Weights of a small GPT-style language model, trained from scratch on English Wikipedia.
Size: 15 layers, 12 heads of 64, vocabulary 13729, 118M parameters.
Training: a variant of Adam for these matrices, 1029M tokens, 7851 steps.
MLP neurons of a small language model. Each row is named by its layer, matrix (up: input weights) and neuron, and shows model dimensions 336-431. Each number is 128 + 24 x the weight over its row's rms, rounded and kept within 0 to 255. Numbers have three digits each.
After each neuron's rows, "fires on" lists the tokens most often at its 100 highest values on Wikipedia text that the model never trained on. A number after a token or word is its count.

L2.up1003:125150145150148122096167140146145152181120142188130149203157142112163130111143079114134140120108121116158150147083148120125106123156122159104137172117131121163121119142134153121155164119084146162142150122125180148133126134111119136119125173165096111097131142163124136094149121095118185147
fires on: " team" 44, " field" 9, "ity" 7, "ight" 7, " State" 7

L2.up1233:140141147080095093147138179141136089127152144128171115167158158151139105112150125139164108130127133135149105094121085070163102137106100153084137133098111106182124144119148170160109067113136151149097160124131136140146140112115109141120149120136118141064126126172168135130116140095156152116
fires on: "2" 63, "-" 26, " " 8

L2.up1420:135093165120115146142161176163168121127106141130148116108138136137116114157126130106130113115111164141126093114095132103134137102131124156126130172161142136107120097111129141139185097091150128128135196108083133135156144079117120116136105138139129138158127090129125086145171120104148101129
fires on: " one" 26, " part" 24, " latter" 10, " person" 10, " kind" 6, " example" 4

L2.up373:130107126117125139113160122116104108119099135149153124110127128100168140138129117119142178118142165151144118106114122131151143120171129136139179106102134128102159137097148136153136101101173115155135123115114112146129148114124152087138165147199131146087121178141114122144116132113153138143
fires on: " cross" 18, " used" 11, " form" 11, " using" 9, " Class" 5, " via" 4

L2.up755:130172149131138154127143112142120118102105113135162069121157124113138132090137112154139192112162121118179148120100123152106117153119128129128154115182104181154082118103111114109131118113147116159113074150155095140138121165141144087150170104153127121129173123113153092132128109113094139126
fires on: " ===" 21, "|---|---|---|---|---|" 14, "|---|---|---|---|" 13, "===" 9, "|---|---|---|---|---|---|" 5

L2.up1117:141115178137107122103143124124141132162138160126136112114184117105107148130150141158098143115126158098124139092116102094119157155110093112135092129136151147136150178144153137109090131159131162134145111114102141123158136155127100097105137095143111120091121068147135133122129108120148158131
fires on: ", " 41, ": " 12, " |  | " 10, "): " 8, " released" 6, " March " 5

L2.up1066:153128111103113134088135082172153138146098105153117117105132135123113101101142072123184133113097175137091135148117131085109150118147127125121118103166116141140135147139097127106089133176140109162142114180169145127133112130134125104133075097200186096097140122173146112149098132153133139156
fires on: " a" 36, "2" 31, "\n" 5, "outhern" 4

L2.up1080:162115169119115175143136135140128130148137147107123153099133128116133145144135138159146168154125139132124118050088133118115090094182146135103124100144128093093122113114127138104093138141116128148083116087132167119160129189128152144135159099149088126123156116079152162121118112180159162145
fires on: "\n\n" 94, " sect" 5

L2.up1366:123163152109122154122157191133160129118150163151150109135123175138097150107126088149135134123145128096140092131152166132151126120114150138124149189127108105137129082129137148161160103140120142126107128122130115155102095153121141145125157119147134194089129136116113114146100099111126119103
fires on: "ing" 50, "s" 4, "iss" 4, "es" 4

L2.up2331:136086117077123141068141154146132093097138155120153098164098085094130099160164143170122125130132130099118153106102125117178175121113112133127132152147173162118111088123105129071148093123138119158155130106128128130121146111135102102093091139134123131103200100122110154131134144141143153113
fires on: " May " 16, "ann" 15, "und" 15, "araj" 7, "and" 5

L2.up1846:138104126112122127119154150143177114134081147106134100118133171129114140126123165147109122131122121111135119122132118124150123113134163157110162103155155129115125157144096116172107121142092158158133158119215144191132078145143125128141136103203110108121114097087155119173122147139138116109
fires on: " for" 25, " tr" 11, ", " 8, "ulty of" 7, " School of" 5

L2.up2130:152112124110099177117144112093119079133110155113136112136144113085141135150129139127137120129155096139151130100113167140144144140138134148132121131171179120114125112098151145095133121122143082155156122110144121124113129131127116116089139078176120132096112110162137115159176133112162162082
fires on: "\n\n" 43, "- " 13, "| " 9, ", " 4

L2.up1816:136115082084113133102149127110117105118161125153181132125102105102134120129155140148082132097124134119152132142103172136189171099141103132128140122131151146163162155143118117130168113119148095112134132137128121177129150139137124141190128151172128134124145106137148131099108118139159081121
fires on: " on" 45, ", on" 7, " up" 6, " upon" 4, ") | " 4

L2.up76:159114087111104162103110169138149121118069120132159106095089132110122101124086117152100116107130096134125135147103141115154139142113096124130144132143112162151120109136088112089165161116110094146118097132167095149180121084142123142115143132194114154111162103115113144123124066166111119145
fires on: " |" 26, "|---|---|---|---|---|" 16, "|---|---|---|---|" 13, "|---|---|" 5, "|---|---|---|---|---|---|" 5, "| " 5

L2.up2027:127132167146130120108157166161134139108127098146133133122159124082152113093111112130123137164136092125143092081125146155147168128140125127150103132124105122093149138095146138112103136109120121165163137154171144143124088095109159099116158129179129138160138102100150099123090107124142178139
fires on: " de" 60, " Van" 12, " des" 5

L2.up1426:142114146138105158145114127116114118129103117129136126120110148108167122109123131133121109106117123127131132149138104119140099144149138170138137108172130129106170120166077175132150086161129123172104164084158129126148071118140127094134139145124142119101135109160132119164103137116137131108
fires on: "1" 39, "2" 15, " " 15, " to " 6

L2.up1842:128133152144100127067136142172128166140107093108127138094147131126128132155089128087121126138173136132100088100083125113123149158112110175108160118140093124082165130111157104095076115127142080147121171127159170149181141138112123091087114131113139079130107106161151127116071101079152162146
fires on: " de" 35, " do" 12, "-" 12, " De" 6, " di" 4

L2.up819:118125103108132180131157114143089131145152156104148128149112144158154185101129117154152157098158104136151123090108142125119145119148112123102112121121120087106116127106105121120096108154145147139124130133095112080143119160111111116137113132109123087125116143133145104127127107131136124119
fires on: " trans" 19, " over" 16, " inter" 13, " across" 5, "rans" 4, " for the" 4

L2.up1294:159148147151104120081180106129131118103152129133164111121165131099137129107135132148100111128090163127142115137113110118087137140149127150098134181125162121109139150130114144100115144105121078152143139134106172123159112087113106149068100087136128140107116113142136129119125098126138125147
fires on: ", " 37, " Be" 14, " to be" 5, " Mont" 5, "://" 4

L2.up1404:173138142108096123147138132118087150101128126113166107123110143112168134126099155156147122116098145166149146076103133142098143108147105162138152136116096089119149133148141148128167172087128071136118094111128101102130140141094128138084099112162118124128136124136143116157135116098127162126
fires on: ";" 22, ");" 15, "| Gold" 9, "); " 5, "\n" 4

L2.up185:157135130087104133082130119133125124106116124139153076122147129087121129144146135206120130103129099092140097140111056175138084138091123160157121114155130133143096132153121141098124136146092098160111100108140126124115120133104141119140153191171109180111167144153164122116159160135110151102
fires on: "|---|---|---|---|---|" 16, "|---|---|---|---|" 13, "|---|---|---|---" 7, "|---|---|---|---|---|---|" 5, "|---|---|" 5, "andidate | Votes |" 5

L2.up1202:142081189111126141111160125147091130119162136169084116145171114166159123098113127118153146077122116118136085125116142133148132110111111134142119151097165108123061115120125118162112146108110142147144106086093064139107155153092133132155192165154124102111144124118138133142177158125152143134
fires on: " time" 38, " this time" 9, " day" 7, " days" 7, " season" 5, " days later" 4

L2.up2350:157077135140137162117137141132174131123135122113142111114111171112142146152102156143141136066164130139132153152097132146113083084120126135164124135121124139105115172114119120073114134131136100132123166089122115135115162121129123116119140114145161095137170101138160122114118157109141091115
fires on: "." 50, " cost" 12, " te" 5, " crit" 4, " de" 4

L2.up1188:146124110125115132088115107119122107182119162085136096115111116137117130132105138116161125069131154143133150124064111148154099105172134173074165128126162107087133129127098122146119143110137083125087123085120111117111160142118146118089134147125122115071138141111121160159106136177100164150
fires on: " from " 32, "\n\n" 19, " from" 10, " qu" 6, " non-" 4, " as" 4

L2.up412:113122136121099170102162121121144144126099134124201139138103100136145132153122133157127130086137108136161158146106156072103115110119138142123126109133146110071147112152088149096175139127134141114112096114129156175144138115155136155131147113151136131110160131084158145155111154103171140122
fires on: " Z" 40, " Y" 30, " W" 17, " | Z" 8

L2.up2253:142130137147151102144134145125128122166108118138137135134111120100181113125159107102129161156106187100132122129121059155119134096130096113136166133095141162120116115145135155156121136140183134129122136124073088130107158108116160143100144127132111117119132138131116100099147131116115166108
fires on: "ion" 15, "ore" 15, " status" 5, "one" 5, "ity" 5, "able" 5

L2.up495:126145117079118139126136134146148151135133154155122111079136149161139123162166129147097133098114102107157128123130131099181076104187133161132106113154129091122127112131129133079141113127144145139103102164150119168110109137121127101179133159152093135129130117104142107111104104141125121136
fires on: " All" 12, " one of the" 12, " among" 8, " one of" 7, " Ol" 7, " among the" 6

L2.up3070:139070172113126143140124125103110120165149120164173120136107080109133094146153116143182195092128121100109137148161119114167130104149085110131146147118136093101116141096087133123090102125138098117091112112132139149139143128141090131132119122122095097150157105143128150144129088130127135176
fires on: " | ." 17, " into" 16, "ed by" 9, " By" 6, " by" 5, "m." 5

L2.up1931:110149183106149112106156134136097136127154166083147132122136153084096146105095130123153105140131160150116139112151120121116091106130130123100149116146108144084127126118121146129130069139124088180108092126123128162117179136130168120114130082129077094111138126142132148133198116125137148177
fires on: "ine" 34, "ate" 23, "ile" 14, "ite" 9, "ese" 4

L2.up2544:132164129120133120101147134139152151122097125117164116142118134164118154124115076137126124106186173125120135100116089127148135130144113141098145148150122144128142128123148125117128114100130099136110139110143103170173131108145149118170163159143145160105120114120133123103125068122136129171
fires on: " La" 19, "0" 16, " la" 10, "order" 9, " digital" 6

L2.up2301:114146107166066173143126120153137131153111114106148103144124104120148126126096120135163119103094119141145144092088137123160106162164127105105138153138116110154138155137137135134135134161130124197123135134132114102121128058105155135102143074134127126123156124131129149117115097128172128146
fires on: " | FW" 17, "–" 14, "2" 10, "| Bronze" 8, "| Gold" 8, "| MF" 7

L2.up2085:143101114139135115131143117108090084147155134132152106081126148075125124121113159142167137151117092164120126144130152130198142121151114142122136123119121148143134134099142146061068127137154121109118150136111124180150119118130115091159100097178114120113131092170138084147125111172111120148
fires on: " up" 36, " down" 15, "ed up" 4

L2.up595:114097129082123121104153119128128129187128156180133104141125127154140098149159104158133134127143117093176155131122130097139140124116100119128171120144120177155146102117109128132102110095112151135127150105182152142149124083113092117140137112142139128121141138115139127090086136130134160149
fires on: " I" 26, "ey" 17, " We" 10, "Y" 6, " app" 6

L2.up2553:177142142125133151117138077152159158162104173120128116088159108125141136191159153132124139113156116126125185085113139092124101089140131142113153074140138086084159094134117137105153166143115107097138149147123146191140145128146114165115093111112117146146152123171122143154083166167128135154
fires on: " F" 36, " He was" 15, " It was" 13, "\n\n" 8, " St." 6, " Const" 5

L2.up2193:148114130134101174123107121100112114114143177092153132126147132122127132133150153170164116130111155120115167093094096115125105107152122145141115090155145125144152127129147144102120122109105119150097157102156131086182108101117136094088126132138149107061126133134152160114122095140136132136
fires on: ";" 50, ")" 23, " hold" 6

L2.up1061:143148141073106173123134112135141125120140100143167076149157119147146132116129076113123133122167090109097089137111105093158160105084102137138173157165154151163103155085102123130119137110112140147130073107155134155127123137094094093117116141192145132126151099123137099125149163116117136102
fires on: "| " 30, "|---|---|---|---|---|" 16, "|---|---|---|---|" 13, "|" 13, "|---|---|" 5, "|---|---|---|---|---|---|" 5

L2.up577:153105138117127131096146125160094121142134129127165095147119117125140110110105142173146123084115145096110151059066094125156130109155094120096167115138148108134133143135143148123138147108110098110121167124126140105120153122113095173123128085108113125127107089113175131140117073123149153125
fires on: " place | " 13, "\n" 13, "| Gold" 9, "011" 7, "- " 7, "010" 4

L2.up1077:146140158118114132141164136114117160138134136136139110152135109111095134100107118161140102124167144159137116101129133130158161122155098140125126168121135100117109099106148095162105084127113146153130148148148110182126133119121131111143170110153095099123139117176146166140091096138162164136
fires on: "1" 19, "ă" 18, "0" 17, ") =" 10, "2" 10, "TP" 9

L2.up2293:139073103145095103105143137135105124155095141158159108170130135128110125142131156151133111122115159163135155132099155126169113162181125141087112170138134119167125128089104123138134129142138110096144171095132123111120121169112125133145149165160109095111138121161140121149191146111147181141
fires on: " am" 17, " Am" 14, "od" 7, "==S" 6, " Tim" 5, " mod" 5

L2.up1023:167081137090141131125138165131124160184142160102134123102109118143138073113146127120169125122091124102175100123128098135109170159117119111105097093075130126134125117128094136111147120093096143125091149103102131129105157135128147153156183142142080106150140106107140094142164104123127101138
fires on: " but" 26, " But" 13, " However" 9, ", but" 9, " wh" 7, " rob" 5

L2.up2626:166102157154067139141129148142126123132143150123126133103132142139116104161116118146168146109120107081159151143124157107155144119152118142100131117145184116082122106112113128113115124127131109134108155128110144201141131114131082127095130115125132138137140105145133107132112146142132158113
fires on: " comp" 15, " gr" 11, " a s" 9, " to s" 7, "-f" 6, " inc" 6

L2.up1024:137084130164099103111139116109154143141101173093161106113120136160177090094162108153167123088159138104128101130122126133133152089162108152100164126153141165103106128103133156094082143131126114130100102099102114103100149117113127099120126155136101128091120142102132109117154122087147155119
fires on: " of N" 14, " of M" 12, " of R" 10, " of E" 10, " of G" 9, " of W" 8

L2.up1869:158096141099117141148131152140103070131125150116155113107082164143127107124107099134155139116136145102154101106144124102176137125120095133131156163153133109136129104146134160172134121097083137150131132139100106137145105119111137108162133165134123130106165128107119085078162101104130118162
fires on: "es" 16, " It" 16, "ons" 9, "les" 7, "s" 6, "ks" 4

L2.up2363:176131126112103161130141118142142127121096156099143109081139153090149057127147103133103183077102099102137108122142130110090131128134130137134101100142185113145122143131112120121125137143125118145119123142142119148140124102092085129143143160152108142133099171093117111116090150117114095108
fires on: " these" 13, " one of the" 12, " These" 11, " has" 9, " one of" 7, " of these" 6

L2.up2212:084103112144155149091148109141109141150155122130132125136137143072103169118118124129173160125138103098134187180100068092183160155162113129152173157137081128149167088150138157101101154126112108134109150130131151154155092120137127118129120105146084137136140101172142147132106160134156133116
fires on: "'" 32, " have" 10, "ome" 7, "le" 7, " record" 6, "ce" 5

L2.up2838:149099139115145148125109143149090117115112163107117136112152117156135113172165112174127171126139118095103098123081131146162131114081133126148118138086118117111105146095162151097142127089147158116130125124122141129102150088079105108128113149133145188082130141124131143152122139118118141151
fires on: "ation" 17, "ations" 13, " farm" 9, "ics" 9, "ism" 5, " work" 5

L2.up2477:133075111148109144111125101105077168141142161138114097142104156122127108156124124130158091080087101115161135165129132100116125155153104154120161129164162122136130110137116110096137112155105088101125133098136139144143157131123101115128139114123137097095103114146162101143144132098164157142
fires on: "2" 19, "1" 14, "48" 12, "- " 12

L2.up1208:152125135095106195125120120150135126102095142142160077108136128138148094129148177172140177021149091127162116133128135129140126118131139146155131116134124125142084108132135125115118135098082098131077086126156115136135081092144149105077134142162144163115124150130150141127135147137142158143
fires on: "|---|---|---|---|---|" 16, "|---|---|---|---|" 13, "| Gold" 12, "|---|---|" 5, "|---|---|---|---|---|---|" 5

L2.up476:155093160111123147110123110170099115155126153137176114129099107107148123157101127138129109127115125093146130118100127144119150046127102098106171139095133107130116122173148161149163165129116157102107143091112106119120108144127118137188112124132087137115099127119137116141150100144150124147
fires on: ", " 50, ")" 11, "\n" 9, " on " 7, " " 4, "\n\n" 4

L2.up1380:142116115127145164106142129125113126149127134102171152143129119090114076122169155137116112108134079144147123082125095163116144128114130126138084111132139141162107098165152137140085150144149152137129156137122105124122131113123080136130106155143116131094159125126121121120151146147122139116
fires on: " After" 20, " after" 20, "After" 15, " before" 8, " production" 4

L2.up2660:151051161113100118084140119146129141150108110114124109108151124102110086130145142150107148146120172116132142102116120122137116107108166153082139139105109112177161114094166164119137119108159091093132174110151143142127137160135080042098112152135104134116136087205134149119116097147148138143
fires on: " Har" 19, " south" 13, " north" 11, " east" 7, " gu" 7, " May" 6

L2.up275:192143117125109173102153117112117135092121127156154096168131095135136132118145099145171130135114124122110141109100118114134133136121116128138162127121154112088143128146135178153105132125147103143139115146145116157110131093101121119151095108159107145116147103157139120138116121155130152131
fires on: "2" 45, "\n" 41

L2.up2677:145106122159095143117142136174111142184095158159140138166162197118138057185142144147146108152170171085150091115119110155114127094136131146153146121148146159132090133124121181137127131130111120105107156149153144130115121119114149113100145135093099116130126146122116103144124134145139132115
fires on: " Man" 22, " Pet" 11, "ă" 8, " ver" 5, " Ver" 5, "aly" 5

L2.up1887:142117112137128145108147105122086122100090101167150077117106123135111130114111104125174129095109149144128116109083108153165130101157072143179112109136139150106128156150120128132157166117144138157131133117123099101119122143122169150125137132134150158086115117144130136121166073093151164163
fires on: ";" 23, " / " 20, "012" 5, "; " 4, "| Bronze" 4

L2.up1053:115098146135106126124159123137125108120147179127107100116169117154114122104101110117129137108135110104133088132097110101135110106081112141093147129144122127171150144130105118163109139111118111135124157100151122129118111119105161133114138106117085135094133101149165104146133140126093131123
fires on: "–" 42, "-" 20, "| " 9, " after the" 5, "iant" 4

L2.up2540:101160121147085137112165118188080124149123120113153129116136148156100141100093121187109102145109128097127125110073112122142141158066131127161130151135143120106138121090127124128165142124104129162115122130163114147188089129124118076123093169177135126146156146133129121132132134159076144156
fires on: "x" 25, "ox" 16, "X" 11, " Series" 9, "Z" 9

L2.up1503:146094190123145150107144189140115137114099140127143111153139120145120133116115141132116153100081131132159114104142099110165126156102127115133117119133177086124106103113146094120158129177118129133146114151115111210070110132116151108130117131111111115114183078119125127171133111105105135126
fires on: " Th" 35, " this time" 8, "umn" 7

L2.up2726:160107132129124132097145076169118127181095113175139115093168122165139153105153115108145135122143160145132153121091098104147113092137150125119109136129134105141144141118171117155156164111136125116136118088147149118181098139139130133128104158124129160139173075148123121071119131148109122159
fires on: "ia" 29, " U" 16, "ar" 8, " O" 8, "ley" 6

L2.up2711:108149171121130108100128154148153133135116143117071114101145142135101147145099147156144145109161153145115116168137111128111122143171123142116142100137135159085062134119144133144147094173116110115134099128150135150128148147131112118137140105138116172122142126090092159131123138111118109106
fires on: "ak" 39, "th" 13, "ali" 7, "ih" 6, "ji" 5

L2.up256:176161107179115157096124136165173141141072120115160140125125148094164121124106135157122166126119103131115167158097113136122168143120120127114129164110165138143176183146099119088165134157133084131129126148131116131092120104141093132143161112117119155099143101149126160127142133117129094129
fires on: "il" 74

L2.up2047:162075143145115115112137160121079134132156131114156143094139164107129104134141146106111163125137133163167122157105137126145090137152129154130115137134129105134137119109099152141122120146138102139144083139105111138082114103115143154114189113138128109111127123096141121190146130136112128135
fires on: "m" 19, "om" 18, "n" 12, "b" 8, "end" 6, " top" 4

L2.up346:118126145168118138079115142108105091138155079109160091155147114083110124144145099153172133121119125123179176128094134061188146134142107126089167095139130129113130132145158130146086134091157124149214093146144124167128154142118146115141114104114146166081147143090125115100155127120154157164
fires on: "–" 75, " | −" 14, " | +" 9

L2.up717:144132136099087167197129113130140140174120133139142121151131108130195110101101103102144145131168084073158129161065100104165144136051126147140135130144084128148132089153112125130131127148135104161106125102166123146155108126126145121152110128117162096121141141131145141170102109172123173154
fires on: "1" 25, "|" 20, "| " 18, "2" 14, ")," 4

L2.up406:150095152116126158117126119138094125152136131087166146114146092114112137175125153120145118119135150133130112079115143147147102072156083133109163154150153151108140136142120121105093155157090145130107187092113125152111162151093076152138150086121134126132105110166131121137121147129132155133
fires on: "\n" 30, " January " 11, " comm" 7, " Service" 7, "\n\n" 6, " before" 4

L2.up2336:069113120109124128134116089122130089143166203112148129124131134124123123124082129156149120120124084119143151102137109116126136168111125143094131125111128102099158136132142138117171164089112099141104096129166169163146147122108121168147101108143109156131129110107131102150098121146142154169
fires on: " Z" 34, " l" 18, " st" 15, " z" 10, " | Z" 6

L2.up516:152152145079116153111136133129137133140158124124167140106106118112116086167130094176116127115145121108151141153115085110137111154128126114110134104144134120096149140114127141161125137114104100167098103097137129125180069123141162105136128158163096126122149141141137097124125092170114117156
fires on: "\n" 29, "|" 12, " |" 9, "|---|---|---|---" 7, ") |" 6, ")" 5

L2.up996:128104181140131137171131119141125080114131104114156138121141170136135120124125133137156125144141111147145168110144119103161133125114150144136163141136130143095129146142141117164136124073152105097146120114112139147129164119134118110105125108147122128131168156191106083066164132177144148206
fires on: "/" 37, "–" 16, " | + " 13, "to" 8, "..." 7, "—" 5

L2.up2973:124126093176091131110135145139102120137141121161161130128163130164128139147132098098111139108091120117132132135121077135143127097134114148113143114112124133153134171116130125074113170125076115173121135149103140143136075123127119135113128199132118137128135148172106099154126106076167128100
fires on: " he" 22, "\n" 18, " show" 9, "| Bronze" 9, " att" 8

L2.up2893:171130204126101165114158134153159142129145159130128088125141135113171093130126122141152132078142124093155102066143096123107082126165099123129167166132126166136151150138101160100080116129093126163105112120149148162095145127126090170130144120151122123070136102142140158119151116138152149111
fires on: "\n\n" 38, "\" (" 29, "\n" 17, "| " 5

L2.up430:146117168147094134140120155121124126122133103116156116139120174078105140191118124131115105131130175093151148128127120106075157113193103150162123136167158155099099133115120122124161114084138081149155155150127132164124128125124078129119126089163151153114126121166132094137161112090161199153
fires on: "." 18, "\n" 13, "-" 10, "_" 9, ": " 7

L2.up1688:118143161096125109116158149116096094169097136134169110118149176113144119140158145167126174146146158164138102176143128093113117107122129161075164156107126131119148142153139135134109126139132149140122140126103150124087111124142099122121134114136095119074118103158135148142151094120138139122
fires on: "m" 45, "um" 18, "-m" 9, "m." 4

L2.up263:117108141116128123179118131129100100134158084130151115047117148097147132096112136148159173107133137100151130115127086118100157149124120125124140111134110145064140173103080125115106126085135122150163129137102160137108138135134120106121129113160151102117132083129129093089100073102094150153
fires on: " were" 26, "s were" 8, " did not" 7, " by" 4, " were not" 4, "ed by" 4

L2.up959:163121097151130118134134128119156164141111094106141104156118107123107112074113133156124147158141130135146093083143136121129145138104133140100112109123172106139130154101108147140126108097174101128115129125143152127118120173141108106165157137157103094129144088169157118110143116147167137141
fires on: " south" 14, " north" 12, " west" 11, " east" 10, " town" 8, " city" 8

L2.up1839:116130130116113137171155115120095094145123113088192106137135104118105132172156140155197108103085180145151155103124132134145092101161134133150160137107109146108126203106128141104154161148160137181115109137140088112110161155098135131085109083136144113083105127127136155142108083107140116133
fires on: ";" 23, ");" 11, "); " 6, "; D" 6, "; " 5

L2.up2635:122109182088113134151117093113127107124146127104148113131123194099102122071169160134128151115166102113134173136159163118135123147083096151113132108109160145114107132121141110122142072103186082120109124118138138125129117130140081109130131080164114144174167092079153123149147115120110155151
fires on: " J" 26, "25" 24, "24" 9, " Jack" 7, "26" 6, "apolis" 4

L2.up1477:161124130105106125136111168108088116113123136100174094154110119147131123122153126123166099087111152129127151123133156098130156115151094146149126109160143112140121148115104123114167150088126095122116118126119139083125136111121153095153178146132150108109124127127170130165162079116192156095
fires on: ");" 37, "=" 14, " place | " 14, "); " 6, ";" 5, "; K" 5

L2.up2303:130083121067109132130122112171145155173120127129159101135123124139121132141139120145137136158114139133139143138111115147146178128154106135104173140142155096148122128121133119150143132141116144150138130133144129168132108107147148106140168128110099113132154058128143122153150141140113133115
fires on: " Th" 28, "th" 17, "Th" 9, " Australian" 6, " One" 5

L2.up1691:143111115142113095117121176149152129181105126105145119089088132127125112147148118113161157127127162122141123133147154122130083095147127122141137151129105158109182115104132146130152120133112101145154116115100132163132080120132119163145115149110124159107110140144130136178125101092139132182
fires on: ";" 26, ", but" 11, "er" 9, "es" 9

L2.up2407:141133169156117136076111122156113099141149149102124101131146142112077148132095089145121171115189146139122112146134120095144109121119156111092153182128111132100130178121111117121151143057111102126123129109132114140100159097096125133177151146117132170111156151134100113143133121085124145133
fires on: "ation" 30, "ision" 9, ":" 8, "ations" 5, " independence" 4, "\n" 4

L2.up2069:151159157137138147124149150143105099122137155132137123123130135142129091151105113115137135117189151129147105101106088137176116102099118090100161150113115136145110121129126151129120091136138112181133125110123137131127130080162143097147129171160133146114151096120140118101103103096132145127
fires on: "age" 32, "2" 15, "\n\n" 9, "\n" 7, ")." 6, "017" 5

L2.up1899:140136110139136134111150128149114130147132174142139141118158155130106087162115158113122133110130110132108116062145097126128154122150146143120153151129134164145140171098147145114124122164104177190143115161120093166107110122110090111130102146108136122112152091153132120148115101139106136112
fires on: " later" 28, " original" 14, "After" 9, " After" 7, " final" 7, " Over" 5

L2.up485:142091117179128150094149147102092105137117162130139134145103130120121134168098113139126109103127156100175109122128108130138119129166086154100119116128139134139105098149126152145109135133152102115170161135083108108133104124098119089119154146169142139095099115131128137121128138146127183103
fires on: " | " 58, "; " 13, "-" 11, "_" 6

L2.up910:126108130079130122168167135112145131119122093136117122146131144073153124169176162118117138101120129186134147129130125133146116124125077149100157168128187132133127149083118129159151107111149094134133131116125119123060140114106095156128159151134121138140125080121130126131113106085117104135
fires on: "26" 38, "25" 28, " used to" 10, "B" 6, "ass" 4

L2.up2021:153133111103107167118121129131136135131094111112190093115129129105120125127140110133132128111084139140105134097126158121097169155189149145173108151145124091156121135149102144102157161090132134138113136120142126105147145109106165114148122140125100138125159095122140137143114082114154160115
fires on: ");" 31, "\n" 23, "=" 23, "\n\n" 6, "| Silver" 6, ";" 6

L2.up2050:142127126148112098121118137141133170166156103128112105121116122090097108103091127091170111127157127103144119151153148121141160166147107147116115115146134113151108145102134132118117131109101127157133151132184127165127119147146147100122169161130118133104129126124142118153109144137141176121
fires on: "0" 42, "1" 31, " To" 7, "=" 6, " University of" 5

L2.up2140:171106142113105119093101129138128141141148110163143090169118109094167107091132136123134155117115154115114128136124148106151150134113133132122114120109117102146161137150102122110148147147150082120121125109134122145133158155133146085142124190194162139131099110122123119116108115128139101129
fires on: " X" 19, " Gu" 14, " Central" 14, " gu" 10, " in H" 9, " Gl" 7

L2.up1593:122152117162133148096158122125099113130166090157126099093117156122130137107113087096130155106108117101147124123141143129142096131115146194114139153173128158154110083103078106125095131107116159137155152164141118190143081088130141079145154162135090106118145080146110091142088167164111145125
fires on: " up" 25, " never" 13, "ence" 10, " success" 10

L2.up2032:121127165155137159118138139117101135178147138119162151125153139085118137152144116113150141111146151145151117082127125108116107117137123125109157112143138163080102101148093142140077109134096158173121119141101125138153161145119143124110108147194112134113161139110138124100133138115117135113
fires on: " n" 34, " name" 12, " pick" 6, "-n" 5

L2.up369:183113128107145167149129136187151132170104147163135131116134118115135123153120097117166098146154133133115126127098155128137135097113115144120139113138181108113130141095112141123220131145140118108075152138125141105107124143114083145108136155095135125142154060169117111147121125155166127107
fires on: " In" 38, " For example" 9, " later" 9, "ater" 8

L2.up491:127160181087136132145131139154126090160154122127111125116155150113103145103126131144142117122145132060144121091134092111118115135128113132049097101169126160092140105121139125140133125142127110195108158120118150116183123092127141109126122117142124138114142123115137126111108074180128138112
fires on: ";" 17, "|" 14, ")" 12, " -" 8

L2.up2457:132158126123081127065141144133145130126135133132134107147102103149098082125138125163122161095138134133149103125122093127130143129114124135123140114139138121146096113158143141103122147129178132142117145133137154130143112154108150125145166122146115169108134109119114123134114160115133128162
fires on: " N" 40, " Col" 14, " Nar" 6, " Amaz" 6, " Ng" 4

L2.up1440:104112143118128126117142119152148119102144178138160147142119134139114120095118113156146175112143105123142157123111124133136133117111147127102128137173110136096131117155124117137156146115093102161111135132179126140123154099098130123105099100150080120116146141123147096158105094101133171143
fires on: " Z" 41, " single" 8, " | Z" 8, " Song" 4

L2.up2285:132098143097135170071125160138165120113122143110159096146123144100153113158129136124127123074125129117154148076158125161115133098128111120127154162121178150138157135142159153063135113134155110126138136099114101108136152127115113115143128108121106104088119124148160101107121101134158104130
fires on: ", " 61, " January " 14, " April " 5

L2.up2:140117147112131150104141127149118105139098165128153088104132092137143104147147105165149161112109149098158171112125111095155119098104095137129153146133096143142139110133154124098174146145144133136091078161126107155135099160155134081114144106107124118117192115110138141132138137129107140093
fires on: "aw" 43, " Clay" 7, "-w" 6, " served" 4

L2.up1795:143134163123111157174127141128150125169166164129130100134159135158143121161175148160136139163169095092217171101119089085171126136130085118103171084114122146116145167106144136117113114122147117117171120126147131165132139124141116077146146135122099138107123112134181144127152139128130143140
fires on: "–" 17, "D." 11, "A." 10, " B." 8, " D." 6

L2.up102:123192126108125140105143112137119116142150137116119148150164144125121133100106120118137163127095143084088132132137126133098097106114128150130109150158132148141174115119121131130088154135122152170078143122117157167099120132148099158156119163184128136135167138136131113095114130178099142147
fires on: " high" 20, " well" 11, "ches" 9, "way" 8, "61" 5

L2.up2861:111099165097145111126115120119144114110169134151109133157186121137142115139131139142112140108129099148127126116123100118187131123096100106120074192141122126090137151160130132128084114155114128121152093126126071165161134136163161144170144112147092110137165142115149146120148108140100134119
fires on: " they" 23, " started" 10, " round" 7, "ts" 7, " they were" 6, " their" 6